config = dict(
    n_head=3,
    head_dim=64,
    d_mlp=320,
    norm='rmsnorm',
    norm_place='pre',
    positions='rope',
    rope_base=10000.0,
    qk_norm=False,
    bias='none',
    parallel_block=False,
    init_std_down=0.0059,
    lr_mult_qkv=0.7,
    schedule='wsd',
    batch_tokens=32768,
    seq_len=1024,
)
MLP neurons of a small language model. Each row is named by its layer, matrix (gate and up: input weights; down: output weights) and neuron, and shows model dimensions 0-95. Each number is 128 + 32 x the weight over its row's rms, rounded and kept within 0 to 255. Numbers have three digits each. A neuron's up and down rows have the sign that makes its largest values positive.
Before each neuron's rows, "fires on" lists the tokens most often at its 100 highest values on Wikipedia text that the model never trained on.

fires on: " Sw", " Aust", " occ", "ount", " only", " United"
L3.gate215:118099101144124123188122150074179117132126151132166146185120110104130067098147142067165133144151129113098132102117085147097126136203083127116096180093166170139111153103134073146121141093131195135126116161131158166110111090052106118155066147100143133122147128147196098184117179116093113169
L3.up215:092105077135174119120157149084168171152129151172139103158128096080090058122170184067162131169134136099136120092141106108121114130156127135154079156125147115134098180146133084094098106132116202174129082118062111100128150095074096142148134137155135092050160132144207104147138162062093117151
L3.down215:087120149135166104150134107091127135143093130113134125137223141061139079176090191134096130208169112134084083162139107136123123126181079100144111122142151142091097179115109105132063160183160169145184137184127109160126103122083136126149129126107121071083160115139117117137147137067048118136

fires on: " ar", " Is", " Ar"
L2.gate23:145071151142159147065118114131179107129138161221178129131150055130166139062117125142105129122144097102160170125091058141098127111118110126075124146017107143128114058076120156152122112122160128109150161112129128120125191156109103114065139116112077114091140123100120109107114124130103107128
L2.up23:125076135146170147078150121097143168148102146239157130151173088111195128065119155125097117162154073115151164128073051153126149130127097115116094123068087120094078105102080128151130130127122118149188161104064125132139166147071113128064186120104062120102124126068136080104117155145082142128
L2.down23:143065104121168136113137117146102130116162145225133103125149077149150127128172155167117115166193059117156115146121086195119122110123105137183104129119118129087113139131047124143074137121102132138117185155061083117142169126092081118080153125130103068111117113099125109116094170110146126137

fires on: "al", "ural", "ific", "ual", "ar", "reat"
L6.gate272:115069101148106093156104120144196102117166102176129137108134156125163150179128119131133156187100133069092172121084156133116120077193181146066145140140156125167103128062155169136117152118165156118106117128163141118250135084109148097142153141094129089113112149095155149105159077147147123154
L6.up272:129100149100111146144101161177127078117098156140145129097052138145165151126186162115091070165150085093142171065113139121159113099152137121125094150103112080078158126124146142152146149142094135089120155124136153166141136163138130106124109148085127157151133150134094142122116131156145126169
L6.down272:061117127184126108106154156148157159189147141117115092157084133155164121161049138087132171170156184103140086088133148113180165117165183113089100111133137160151150175114054133178108085098173105143107192129146101085149072123160098135094197082125100056087106136121109137114166149106053156083

fires on: "2", ")", " at", "usic", "iginal", " Year"
L3.gate101:140156106099168138129145150159134181172114127100181118099104110149195167120128152087163099161106140115140069055135115106119144162163108089133090155113089115169105094100130143166154132175126168122120112106099157107148098137133099145102118167103103131136125142167139132131148079191151160131
L3.up101:100151078110110129091125204163164171187096167129144164097131077132164131117150119119140127157061169110125066115167111096155080098162091125150157168145196105149095139103185161122100091137174196068113050158113137112167101156115152097076125138144131110163136113140148129101143068147107104180
L3.down101:124105127134213138142095144125131102093073156179090136127164160128187095105172121103133082112080119065151136090140113098100159084100130133168090072126177139167092080137141090171158164146146099115162209151122149133170149128164146137131093149122171124211089150091167122204102132111131135102

fires on: "ut", " Rec", " back", "ad", "ight"
L6.gate282:103102097191111129138110173111074098097083107109117122167185135116113099160129096097099099131177126155110183120121066100169121170120153104092109154127140188165125121100155144129137114184130084111164073077190099102172126143147096137107116120120131150125104186131164128083162116105198086136
L6.up282:110094081190078095203117169051126039083127181148148133173108076067115165162104096128118151137160149122069157135122139107133121138092093095112149136075210142124088183099151121110119159112165101094079118138129114132112159122115124080153169126157148138107159155161183142132143097163121110105
L6.down282:105116102114100107072173203098130070130139072138155091121159156088102124132104115113089186118119157110123106149159099156106126149142150125116077124158085131115043102154151103145114118138086205121111133136154167095187084136103072151125126117138124145118124097136154153169138156101177089101

fires on: " National", " system", " list", " group", " term"
L2.gate95:085173144238135088077114146108165145128082112125076107131085180119066147055113159109136162159122089113140124115150146158112160118036126121074124066109155107142159126147132183173128158177116173122150101161137166143123142122125119148143084102123105149128142160136134131135104114105086114144
L2.up95:179170159133204146109102217135142169182123133183092147104123168183157140163143160081199131169136135127013122087131143132073153104117192072108072139112151131098172127117180146167148105154113091135120160151127082145139128074148133187107136127080078124084154107095137091088068188170156129126
L2.down95:151098081095152136146105149109065110122093175142107081117121141157116126131111158123131074165158114107102133113066128134043159119140172042048089157126137119131140150136143107123111109100120118099131120118098125159106155106182149139148114080168080140132096097096134123108066155082087098121

fires on: "est", "ter", "outh", "ore", "ur"
L6.gate138:163110076074170111154031164116162130129103091150120109096047057089128133109110129138086089090171100118110119163097130141105158125152198129136105131152131102120111061122097084142161131090135093158076090139129107126164116147124122169098099054093127106114124098132192149126152188189154133121
L6.up138:135167159174078153143138130099066098128148144135165065142184132156140091100091116101103077135162067136189143095159110159104191181153171117120092103106111213177061148113174134142143105106119139160126083131109087092143159067151144124154082100163125133087113056139101095151119164129195129183
L6.down138:150086103075169102154126165147118149097128136187157149121112131124141123105115123138112129068153132097153190119175105138129120121147112112111131182124126126143139137167135111164086171141141128134171102098126140140127156147181162180136088044150105160132126145100109071171103126114143159132

fires on: " j", "ion", "age", "oung", " J", "ay"
L3.gate31:156159140125112139175111130133132187153082173150132141145127077128083155139169161101104183061143131152120142115076172135159140130119083143121092125162125145162193144111106177179111132139173153106102186134166096172114150085118133178119124166108209099080154123146150116108070145095084126118
L3.up31:094092108171082114117139136132110118130111120070108121158096138126161103173170146186082143149155136124078087168139085125128226126156131169118100166127117124137127169134120071153115103130119060107106093150094173092138163078127092146139194106115158169160118144236111161131109150102100061102
L3.down31:170132108125121124083127102135137106131132188139137166117175118092164104135108070101135091192136076158112119063080109118073109145123094112183147138137194117118133111117119132105199053164146138127117067114119130196127124132113222143097128133177110120131089105092140149111111110141178177128

fires on: "ers", "o", " of", "ions", "ations", " ro"
L3.gate256:156099151101141144117106128118140151137151101124168147088096114204111103115059170119186117103132124216219130027103159108112121191095104105107131196144093120170122080084141148176095160137087168131119144115149096117152080216131153162149117166121132112081123127092144144133172156158148154122
L3.up256:111061170135122150119086144104141146127103125131155146145051126148069088093111197126168121088113127125172135118095127080117115156122122105092136183104112146188184091115098099168143144108150084133127145144139124094145064126159150167108168129083141137114158131134142145185170134188146074140
L3.down256:146139147059134107085149107123141155207146147120114115081132119143091177137113096114123140118171076202177122047160114125095142143164116069107133170139170129132076120153142125102114116139118140085143166168119139111120104205093120139141068150175129125096143081087142104116139100099106175163

fires on: "o", "al", "s", "ings", "os", "ers"
L3.gate34:135145150112160121139140128124145140143079055139105125134121137160122103180105200094117174140143074100113157117085172122114124115139121131151120106097170135143168134087059196147106112151110121101085139129146141131108127123101077046126136108132145104142186076138121132139166177119127121122
L3.up34:115153100126121160111126132086119185118133155107105090120123154141103093086145129076054069089114141155137098115105095161164091114104150124110146169117132124190140130109139101081143150116140149135107102067111119119160123149135109118105063092074116123197116091109097080114123066141147128119
L3.down34:151184156096069146038076148170130107108144130172137096128109123075135165098127100144126139113090109121130132088096091108135119146101144120116097158182116144134098158140173123179123120116120091138119181131153166119134138201089152064173056147145105172106154083138107167098124124103113099134

fires on: ".", "ol", "as", "ast", "ines", "th"
L6.gate151:136129119077113173107145099122051147071135194167144094112136117141080165151129124149087169122106056085106096134157113163169136154124103126120153124154130133142128114148094107106093136143149093107104137117160119047149147151146160159098119120139146190130118177124121146150147209145070111138
L6.up151:136123124126158126127138111081165159152154210134129094169179127136130160114097092098138126181092081106177189158128122133096157082160152118102172123117134169103109107147146113183161160111063125129137141143140088066165162141100170106174138109139116191127095125164164138185147239139166097129
L6.down151:090156134095178135101101164196109148119156073076145097096148121121078128111190148107129073133175144145123065159122133150121168112087164039132112148131100108095115148110098104140099149133126111109113097157126183157177135115158133127134125042103112000158112165107160125102140071094131109123

fires on: " School", " University", "artment", " school", " par"
L3.gate11:134115150116147123082121087129129071106055159084129143090156090098130103020102151204084161096122120143121166132151126183133149135168088094009118097086126154127101110101145113134119135165136115134146165144128124080140132107081089141122122132156141152147185133184162164154111059159096098142
L3.up11:120126100111159140103129127109144125099099146116119113133140101139135089104165149170091136175186097113123156150127112192170181148118133092081065065154103122032109186147122117132105117137135080125157119162049059115191139103027129141120170154165159129162162140170125124138126073094068132100
L3.down11:113178181141180126127100123130134136130090117134135159128143147125154087129167126114100129164116071159204150152167123137140157145125158164098094044153144107115140139128131112156084119101147144082155204163109097094114121156035141124110166177211155089120113134134140092100098126090125163146

fires on: "ion", "ter", "ight", " st"
L3.gate76:161127167119157125122106130098124091134141101131135116146178044125104158087114129091181156093103107064118160128129138150144067102086139043160082119117092155185095149045086154139076105173184157199099196107096096139113084170186144137071144131182147124051106107098169123150147151106174132156
L3.up76:100128138150150130125149126133103159114088161206080114141180128093143116135097085104143100092122158151195159159130144170142052111145111119145151116145087116128135118117174125133151117108165048129112166138125125175142188187146220133134105127110112107083167144077134158092113135154142161141
L3.down76:116183064150117106143099108157103202126172137120147138159130131127150157204144132112131128085061124171124093155133125124104147151180128183079145124105088157162143109170149139147143127119144181111133116168084161114158147070122112133186081155165164235150069116081137081190137091158120097151

fires on: "man", " man", " Eng"
L3.gate295:161112090179168092068123189083147093125160174109173150160142143172146169119130084159089116088111135109124148118168120155119154144151089143075074146136079136128156117117116095096177121123179168102191162149110129105083157152151135203147134140051102159115178098148135089074162170153100126092
L3.up295:190105104183163098074126154104126124132175173126119101170144158142081178137174147128082096147102124144157147139138115190143130156118053175102092114172092148133081153159116105126152118125111123054196177166081124113120158112068114155117139111096069112100173125138115070109162151121105167063
L3.down295:126045093134183125089135144105152106144158155138138118135117136177139171100163065110118145103098093158172157150165117152166140086125073126152086106160153123116119105116111102094095098105147135086118187147065106172085135150121077142144111176096174017086139139129156139124169164146121123104

fires on: " p"
L2.gate277:090103154134123133134117108070100130158147069108134132196093137096087171099119097188156157103100166124088094144089139105147088128136128108123128127123131099128159114148136102155157126105104113135149137142128166073115067164115156083077086170140137135087155190103144204139083115180143123125
L2.up277:088101174144116152131115125072142153178144064121164141194086139111085162118111110160122151104115150113098102157116126108142113128145131099112108143127104074133152117144127093155142132095106119142173142131107164055129086142128160093097087176130129129090178184124144209143107107167131147132
L2.down277:106100135143097123099112110092118168141137082112129104164116129152128180128119112152107129160134108080133089133128145123103129115148111140187133127163129088098151123179131111146156147100055097103174156123096167029122110132127155078104105109167097122125108124091138187143073126153137108101

fires on: "ub", "ph", "=", " T", " sub"
L2.gate7:138127135066112114121086095110120127145188082146152103134127138145098129154093177105110124136104090143176130014076152157140115101089101119140127123108079061147123102108134121113118128117098150201097144100172145153108124172093101140161110126089142093041175155091115139106128164083145156158
L2.up7:144173166146130099119152155105112121186078094109130131088091131132119114168125164175147168177144158136129124192151148097116162095167150143085076139125107128141152173121139201080107127094112121136118147109139104172107155141107096145135153131134074145111213126116107108131091109137156086123
L2.down7:103085133146119156151155129150057089146113169184164151063089160166133106140136114151076116122134134073121108148138187165098154178109147094160139165157137101121135115127135126152119115146127127088131055089176133135123153222105130117124114131125173149128152122174179132150183077145125137122

fires on: "7", "0", "8", "5", "6"
L6.gate312:161133133107029120134116143137163099229168124116184105136146129113086138096093143134150170092117150128100097085111135132076090109167089090090157130126127113138130165149064111124103139133161095160119137123171079137196138170076158152130078120141094189129126117109139087152206074159166177128
L6.up312:087135144135169130145100095130175156103092123097162119155125121151097145173124140100090134155186134113191225084095123136137130122085113142155086159095139163139073157109156069085149128095107133074143150189137164092120183149094119139162190163137114131131137078134111096145131118125172157109
L6.down312:120058160131043132161110157159130175127144083139142119122123124118163138148189105114117162115098167071100096175115149138133141055112103088088113113116104155110139138126094116133152148131160084181173070087086117134146120073083117059107121077133071229140064139102154046120133145093135115085

fires on: " a", "\n", " with", " an", "ics", " st"
L2.gate68:120118143153134148137104090124166118159186104168137112169087131098213154109148124061177206093135146142094132112102147112102153128126131126108104144076145183140099105083159115123091163171136099087123169109166100160156157113139147184127115148110162114071162048071094158128078153137153150129
L2.up68:116059137119117135110127099102108128174177102180153087138099094111197092141109095103193140112133156151089144169118144102181130096134161130078079105120115160156137140110135144107078162143095129119107189101118085112121125112102130147171124152133201137069147095121136135132088142147167102181
L2.down68:091160072166096116109089112136144133154171150089157115133148149132159172152177099111191133176098128118083078161147116153128136134136152145171159148097120160127110100116092111136097139163152137084142167107140115214139115148164188142144122155137106012151158126095090148116100136144100143133

fires on: ",", "."
L6.gate169:070146117146142107107138131144091124069149092188171165114095108143148165071142152125121100079057122114171169185131143197159088086133120114132081161092185181114189109072063112151113112227127143137170078137154167149122087156150106095156149120115190119188175141149110099146123100125164134135
L6.up169:166079181148099125153116141163047141125144112110180120139115087129184124061127131032114103087115171119140242172141132136064134130178117106103139180115102147136116109125139105141124127161092103140115091148144162088066136095170182125109120143099100141153169170091144126125081159147174136111
L6.down169:135137111130119145118106137128123097152115122148106147142130124144141094190105198120133123138096189150150081133116111140126114137169162122213123136117147121136138049112125091137113035143135139138031149145143173174109150079104133129122100167133152000154140092166169130154126128115112141131

fires on: " company", " loc", " team", " system", " group", " College"
L2.gate214:116078153120151147123102144087129134153096112152131147103045132099121088103139157134156124126129141144055147120087079084131123129177114072023110137093181128142187088156160121133126100159162166133161154076156141099100166199134075129154093205131157131114196151161096100122073084168130143142
L2.up214:142121155113153136137099163130079151101095094176107176142063133122130127141149175147169111174159093100064138166092097088164137157130128056074149075192145146101121162169132099163092162167133158154181118091089082116134140181130105159152144178152152142114162154114137063095105147118141174140
L2.down214:153133141108126121138067117091078139127084154203129131105101146119148129086156145092125106176152120185090117170110051101131136141158142149070092098180154127111146153202128113147119115112114158101150092089085129119143144141148095173070135174183134077076140155119110098054096144059137134120

fires on: " second", "ation", " time", " York", " only", "ly"
L2.gate262:096149120111102158111093106143143148139132121112059067114159135102171098153118149168094137176119151194140100084166094195111130142149109184106125138158165185084116096107130148098114165136092211120178093145083114162139189159140128119089155153108117148171151158113082121124115156117173134127
L2.up262:085163117106126110140123122115167161124064111084093122107140150069134073162157121121138156162124092136117169171149113123152114107152153144151164077112201116084151167150138217122147135158157191121074058185135140150118127041153078063128146131124151107188118125204147135118082153066158077142
L2.down262:144138116137101146091150087125108199073140125088131106074160108142140195165158089131151150141119200106101139123110123139134076131103146143131109093144115128102143112109171115164222133119150089138147113088113137125120126116133118057125179130117059017126156191088106179149140126136184146135

fires on: ".", "-", "ong", ":", "|"
L6.gate66:159128144145061118176153172096167143110136157196171198129091120121191142156091123140105139128137116142095155142122189114206107154109056159120135154094099135125136139103101107121142103151185110136110082149095190143136120121127145109177117041139165139106095117089163118074142142141168153186
L6.up66:098105121114084081126136168151160164047138119162132140164097094138156169135228136128135082170071121111083124110096109074156101116139083085121104190119168138113150091126088099156156105079167084086122115150101163106086121150087161079188110083163093115136046137128130114136132143119148126167
L6.down66:128120134152103131134139100140111111141119077079129133136156102195163106137148148140164101125073160093125104153159152118139125153092128084242130133138109106120099109133118104152095083189154076110176127121122132157162126140152116174123146137154163000167090147172092149139144134152148130136

fires on: " American", " German", " English", " International", " Pol", " ="
L2.gate119:117141104153119122099090127153126154127133151109115119157089173123114075092135124156100131189133124120140153093105145141101135102101137048089112119103181088079147104092120127157126115145147092148181140177086105124191149149086125143160130077131126107130126155134121113101164100153150053150
L2.up119:147135121148101159072107152170141137115130177175145180141094165139103104087176133155106128191114122108160143109137132202136087079097136091104135148149189086093131112112181112127122079144141161141158175136131083130201110130066088123172122100162094132106179084160145095109193140162134135126
L2.down119:122151118115161117157112161139106156140140170138090134162110160160150101136170152138110131241153117102169161092101118122120119074091160111131119093118154133101122172140147109151148109137082129092139172126094053141161124152085115141117100110168143008121166142128122100083134119107204087139

fires on: "^{", " school", "_{", " School", "lege", "stit"
L3.gate224:164138071120167138135121178140163065134098154115097133043073105095123131127149180093078143105064185149070150104134123150144104149169114123094111095119126117150143081155122098102151151155141094141047096109115128133131132127150153126156138141156114138124168150113160139131093099147130057153
L3.up224:181125048124179142127138213132163106113124135164105128092092153116113132086186194124086142182096136090127128119157089173149132141096133146123077139168130117088156160130105099096140161121094132144132076096074079115166127149127114109138182072145127108108133094114107141054095123121126080138
L3.down224:089218123106188084132112153143136167104145152140109111154148101115144169084138143092115121116159153179113168154153088145138124190111200141138098066158131143129183160209118109108140190102118148091172069099138123143091126163143097125069168185134157134069119131130108161119120117120135115154

fires on: " the", " in", "20", "–", "ur"
L2.gate239:169140187124105093168146140090145174086127194062083151108097155152117116098094181084109119075092146124117186040124162086110117101169141116142141112173152144146187081158111188121174130153180107097070129114139121146108067122197128139121142162087158126149130157125160163113116159117178093133
L2.up239:159152126128113091165104180103130165175122111024073105173081066126189092085145142126090073132152093088128135190142156143173175084115143144142170117154130165089130123201117176145154127159172073065091012126159155153117150117144108082150137103132135137194095148207120134069130132082140164122
L2.down239:118096151153107141091140083140105104116104174140104136105141130097180155101135121112147140117155139150064115113162167107120071089160160187168099129116172115118142165065101120128127167128084125178211154185076101139101148098091127147138141137191075154136133129098119118093152146124121063128

fires on: " of", "et", "al", "o"
L6.gate94:141134045091089103175119145124129082148105108138109134118147104118151137121139110140141145109146172143047154140140145164171131151104117122121164121147072103148123076086105109149108145108140057140129111145135153118155171129110138124129144082125151099165192079154147158103084109134120148140
L6.up94:110153108114099182111186100197094130105133119117100158210082132135109143190165133156161142124139131161146173122115114117093078106142109110122141104167160119138149216089033080160136125139098102128093164088111127134115169176145073110142073073075128151112122170108152143121133140098150107139
L6.down94:116105151122086120174117121083125141153103122163147105117090079117131153131128139190103183155112117128166120126112113120133147080100176112093101114157160105023145166107095124084122152145147165181110139102149076112174145120109099111119068097133115117155115138167144090109106084121113096095

fires on: "1", "0", "oung", "ide", "ations", "2"
L2.gate217:080150092146134115091161124075144152172108065041130151096135136119115082178115160139078114140142121166174154064097126145133110097108101120137176140113127177115093173107158197172121148138105132099151070185156134107120126149122123114130125207088168106156134136104078136135124118086171080123
L2.up217:108140166101046093187137109152167178126177141060160111091066159108129097104122120105184147094064082176096094085112123159105104121113079118103138102101143127170129102112147104152109072072178186119056098114156138111126121160129141140157131162105141084109164166085119132152156117098171181087
L2.down217:126114101130099098152117132108100062105140142114117130165130095151106090119135095103146119124158154046080148149125122136084130157106085120098149140140097118156137110110058107123115103128174155118123158127136119210137209164178127161109160125132085205081136138186084095128117116132094165056

fires on: " e", " re", "urch"
L3.gate159:180109154109140117126177139057057108109119126145166031181159077117107108152124155117141028085097115141102091146135151132134128138162098150118114133134093131141142181112157129147142165133111148114121107127070112091137077130117091161072149133140134126116113128156126080118207188117105141107
L3.up159:125126147167093137100074155104026098154073200123095128141208112168146130108106089093164144128159101171091101081127123113178107102155131156053131154104164172146179091144138094100141120113140094140123137097109168116139071065184154131118119129124116149165128145127101093165093083132149149158
L3.down159:126125187129094151114071139119112154077124151172163119177129138125138122158078128115116091095106066168076113034089117169150111149191078134105130063092148103169120132146128106126087106102134179168108168094150203077130109149124100165176121138149147217083080140123110141155144140117125127108

fires on: "|", " man", " family", "ing", "man"
L3.gate319:194139166082135083112096108132141104196148141122169140112106124172106131118131137099172090127126174092142119166139097076112100156146106171115084188112130141180160097082126143167151104098173137159127161114124121057147187167176195124079144120122127159049172077104129094120135122125143117163
L3.up319:092105176141137143089110045155179107198180139177141091097152154092165152127148166174187120114111149185094125170174119197163103145125094191142095112109137136116145093117124131152156120080142107088139128104101103132113149118133135120134192144149116152073139192113160168098133128158127134129
L3.down319:123159146109120074161102098097071089139131168130089117140159145092134131117058112094150141074098128165158137149137117109100154133098182139171174103112120120119164088120057151099113120092113161141095129151077145104145133153098008111131132113176152016135156151123135087116188131095142152121

fires on: " No", " no", " Mo", " La", " X"
L2.gate253:144094167140094126098140074116219127084131160112113142150125137088186116117131117107151136148127136125132124195110069094166108117095115103143139143152081075140136153114082107152100131180136209097111134160146086142137099164114167142146130154124078134150048114139114107149185143129086170097
L2.up253:151061147132116136058158098128154116123128193152120157151067112104151155097124154064155110178130106085190128102177093117146121134148128120118154151114082059166124173137175104181122134163110236106104153159159082110175120159138143199112109141097100146128095092106089100163165143144128169091
L2.down253:107107163175103236147203091137174153136167094141117136179129116117103117136138108137133108201132125065133119141105097123151116122123079125214157138148130116134119164124154126128113135126103142154137121191141031096139099132119130151152162128123082097177100089148073148162160156128110179108

fires on: "ar", "ut", "at", "al", "b"
L6.gate202:115136132160162168129112178111087126151111105068082118067091109206167204154154136115076107178084218157084131137091102106102120170115136145080124119140190140155110084160141060121135236108165091183154139102118116114086124107120150146143096145084115113129120158127196080135120126126159137127
L6.up202:169154149126140200093116180117123124068115088120167154151137125183130111149173180143099081120188118140183140094124133096086090105077096135098096132095094121046128130098103143210143172145138070117174141139151136129102104116174104155135128136102134147163117110154125098131116141142127126161
L6.down202:171105152178174101092199130161105096115135136089154162145139166063068145125100070100110074106133158107106128157205166057127131137065108124169171113093088137152074171031133111143116069168111096089169162090145175136102115114132136170127188167152165092142164092125092150133158140100143168146

fires on: "port", " school", "ood", "ield"
L3.gate217:152148144125134115052176126060115129145115113132146115153113100118098229119128136091106133056076111088079164131173218120127134163183097075109147152091173120121114087094122144131131132152149141184116126146187146135116094141141104057137125186115076176116141132126127117072064076154094129103
L3.up217:137189129085113091081181156063120174129151115129111099150085114127077205185136150102087157120148084101102152132134239127131141148165087090155165121147176088063113134162132127140109117133169157152106123148121102118129127134125130058166150181120095116111137111093069135090076083105087112084
L3.down217:120108106133133141155069138156128158142131156131083112059148109147120057157131085164141131175183137161162089127122009096122135123083140154117108108169092143126121212130153118109139052092112098058125125127064131107088139124142148174151133093142150046114133120132112160161153174074128116151

fires on: " e", " Ch", " three", " two"
L2.gate294:107106159110103136125136097132094110168104098115073094163180079121173126112141212131146094149071111109175145096139133137143107117152072172142197179176122118147174132109154170143119091121082179140108082142128089100131137143112113102089108144165127140132157146114071104123179133142081132114
L2.up294:124182062032121186120148088119068122107123152125129087120165094101183139104075145106128136152092131144175140061123137129122118135082108101139147088134131138148134094089157105056154141151134124190102123147153120120085154184160121108135120164143115122157201176112150096138137136139194135110
L2.down294:072184110143171139117138166074103141144065097114091110159137144112182140131152116135157158148104081182125121144083108091131092082130137144108060097130142155123175140107053168149180132146165174109107150122101145104060103112105120164139094159172142064151170167090117148100138124121125133145

fires on: "en", " of", "ail", "ter", "ific", "n"
L6.gate275:091108088072146140102087151124114101135105138152073194171097136150135159094127108113093181111133146122040059141152165114148054119161143152105165122131094145173148127149185066087147104198191093132128133087133088143123139112168155162151151112162074121141098122143149122136161079159100157157
L6.up275:125138170151080074110130068086097082109128118121128126102187135119132132125134113179157143085162138158071117146131113129165125181125143201140134093129182104107102137140201120141164168147109148080202088164118099174232138130181149158100161117087141106114139113143136148137138111124098148193
L6.down275:158058120085138176110125097124086100049171105108170123127126070087112173143142123112130131171132173138074086174108164147155129145107140172132137111149132185095155148153094122136134104140144137085121136101157159106073136170094140132124174123134093077034137100147090163050100120139116136161

fires on: "4", "0", "8", "2", "os"
L2.gate143:101155150092098081160146147141186120099092087085158164122091175196094135130150118186125104114114112069133119051127162130098121179105141162104102138105148069180101145105148087109072098110170223121133166105149133152153134147095094158132100167080145119059156141155153135152151142154106065137
L2.up143:095105126094110070165106121112142160103195097094131139116163119158094155081094176105081143178134127175115203086101089129159112075115112140145125080142095142159128121112119187127141125146120093159183145175131107133112115181139139059102131140133141127099129138121102100123106152125190212177
L2.down143:146072133161182149076112140139071099124187091069091111135141100097128134107116144089106131138115109142141119179131141132110126115157118087107155151130100137142143134072124158122107115101153157149152133079119176128145133171171123121126144129137133224158085184085085137146177153143093143140

fires on: " of", "en", "art", "est", "arg", "ay"
L6.gate72:167086190119161117145117095109123109131147119119139198113111104112069158108149154024096087094118165155164094107096155130175097146140096133123203117143141178165191169091110118095198170164209161086187122105176100159150122132167140090117093136097151138147185178140148189118133159144099137123
L6.up72:130143092113098152172096065097157093131132143106121145126133149074120105109155159141084131147146145081177200139138126102131155191173159155095107144146184163090116097104144118106132095106092101092123107121157143129136161151152070136089170075104090144161147105118186155117106063075108161146
L6.down72:159162163095094168185163122158200152119175131124145049141104112076127172134137124163116131103164117118128135171161130141146113171131118157177109162091154124113107098081122108139086079135143131151186170081150135119058164144148128135167160123151117062139157084166120084049130134115108132088

fires on: "ions", "ities", "ies", "ures"
L2.gate195:103132165126117176132124182121140049052144071150154143089148122141125173037113097162141141084067122103151063154140098111121132163060093125108137125101075127178157013086143046074129155176149133129152134157156159152112085144122153160090102152153099130120108119140156129162110102115102180137
L2.up195:112112122130144169116145127100107077024185121154148136082128114129140121071126161126139074184115092100203074126122115115115134128140138127099121102149116097132116075129189058122116157148104143142190105172126072144129120090088109186095144146174125122101153159087122135136134120110104161136
L2.down195:150142157138104150122162153130165140120122097111123072094110115089137144157106122126148146142182185108101168108157132129139169075115147109197116072082065112150158112128176157139141112083140105140112146116094087146190088112160167107159212084146112000158118106112105139079137193128100109180

fires on: ",", " and", "resent", "or", " e"
L6.gate196:102096164154161053161111137085156107087033152152138118135107138145152102091086145109155120113110104141125162081160143135120168093156079121102084102105090139180093062130182077136133110156114091123070120104132180127109106131116072105137143134119097125145139142105190099125140156146123126163
L6.up196:070174145130126108134065164108157157130099133093138178077088124098139152145094196115106096158088054180092123063116148164130132102183078166137099128059135162155127115123078171108102089165162136165169106142129159105149068157126110117101141141117127111162103114146129144155137133134108141138
L6.down196:145150143137144098163112150151108141137111103120120170162217069082109128121087159169122144092091155133157152093143115143107139104170156185191109172146093136168137121107147175102101100091057158108168082154146127184172066171087116108143083098106113035127107146095146139132115115161108204182

fires on: "em", "ep", " prom", "n", "um"
L6.gate280:126116104117133142108170147118134063136076172113071070177156157148156138102089140112134110094122185135094160127103102075070058105203077142109164141118086121098147131125100151133180178119132096123121105103088157133109110090114130166138103181165090150108136192114166155112090133113143163130
L6.up280:176079131149152113142130112157093076133183087129115102102103146118088087220096139106124166084067093106138161122134112103072124168152048151144124129136102127105106146097157123173090141150144134137112139141130155115090116075126104132099117115133145119039083126060121138129143164178160198161
L6.down280:112184134144140123119173097137132112137194157072115140171153169140105164136109056097169091126084127171100150128129129106146102151166110155110107099094101133103095134170149168120172193165093074097182109127121100179168162144131094132102102168192060169103128091117062203132158141109165166095

fires on: "rid", "ond", " second", "ract", " an"
L2.gate94:140151125164163157140133123114160134132136113169047061165146145157180168097123103157120164113101124199136115146149153131125169141048107151122114205129161145147117118082162156126154140100126179106191174150125132129153152120114139147076082176133146161088169124153113153074132149131123144158
L2.up94:118112106140166113152154134064175150152167132169147092170156148165171119148145114089139166150171125159098167136102171102160156103151133176096096174170068115131156137142140124111081142134085152050153201190093057130172159117107110151138125144110110185055161128118126141139118174102130157121
L2.down94:091187095114114143207106155118160146169146068095165117113122100196131159120119157160117093137191141146129079144138131115108084162116113121180125121123156115083125163069102136081155132071152109160175204121135118135087070079118144128185212147101128065134102074084068177130171121130132108148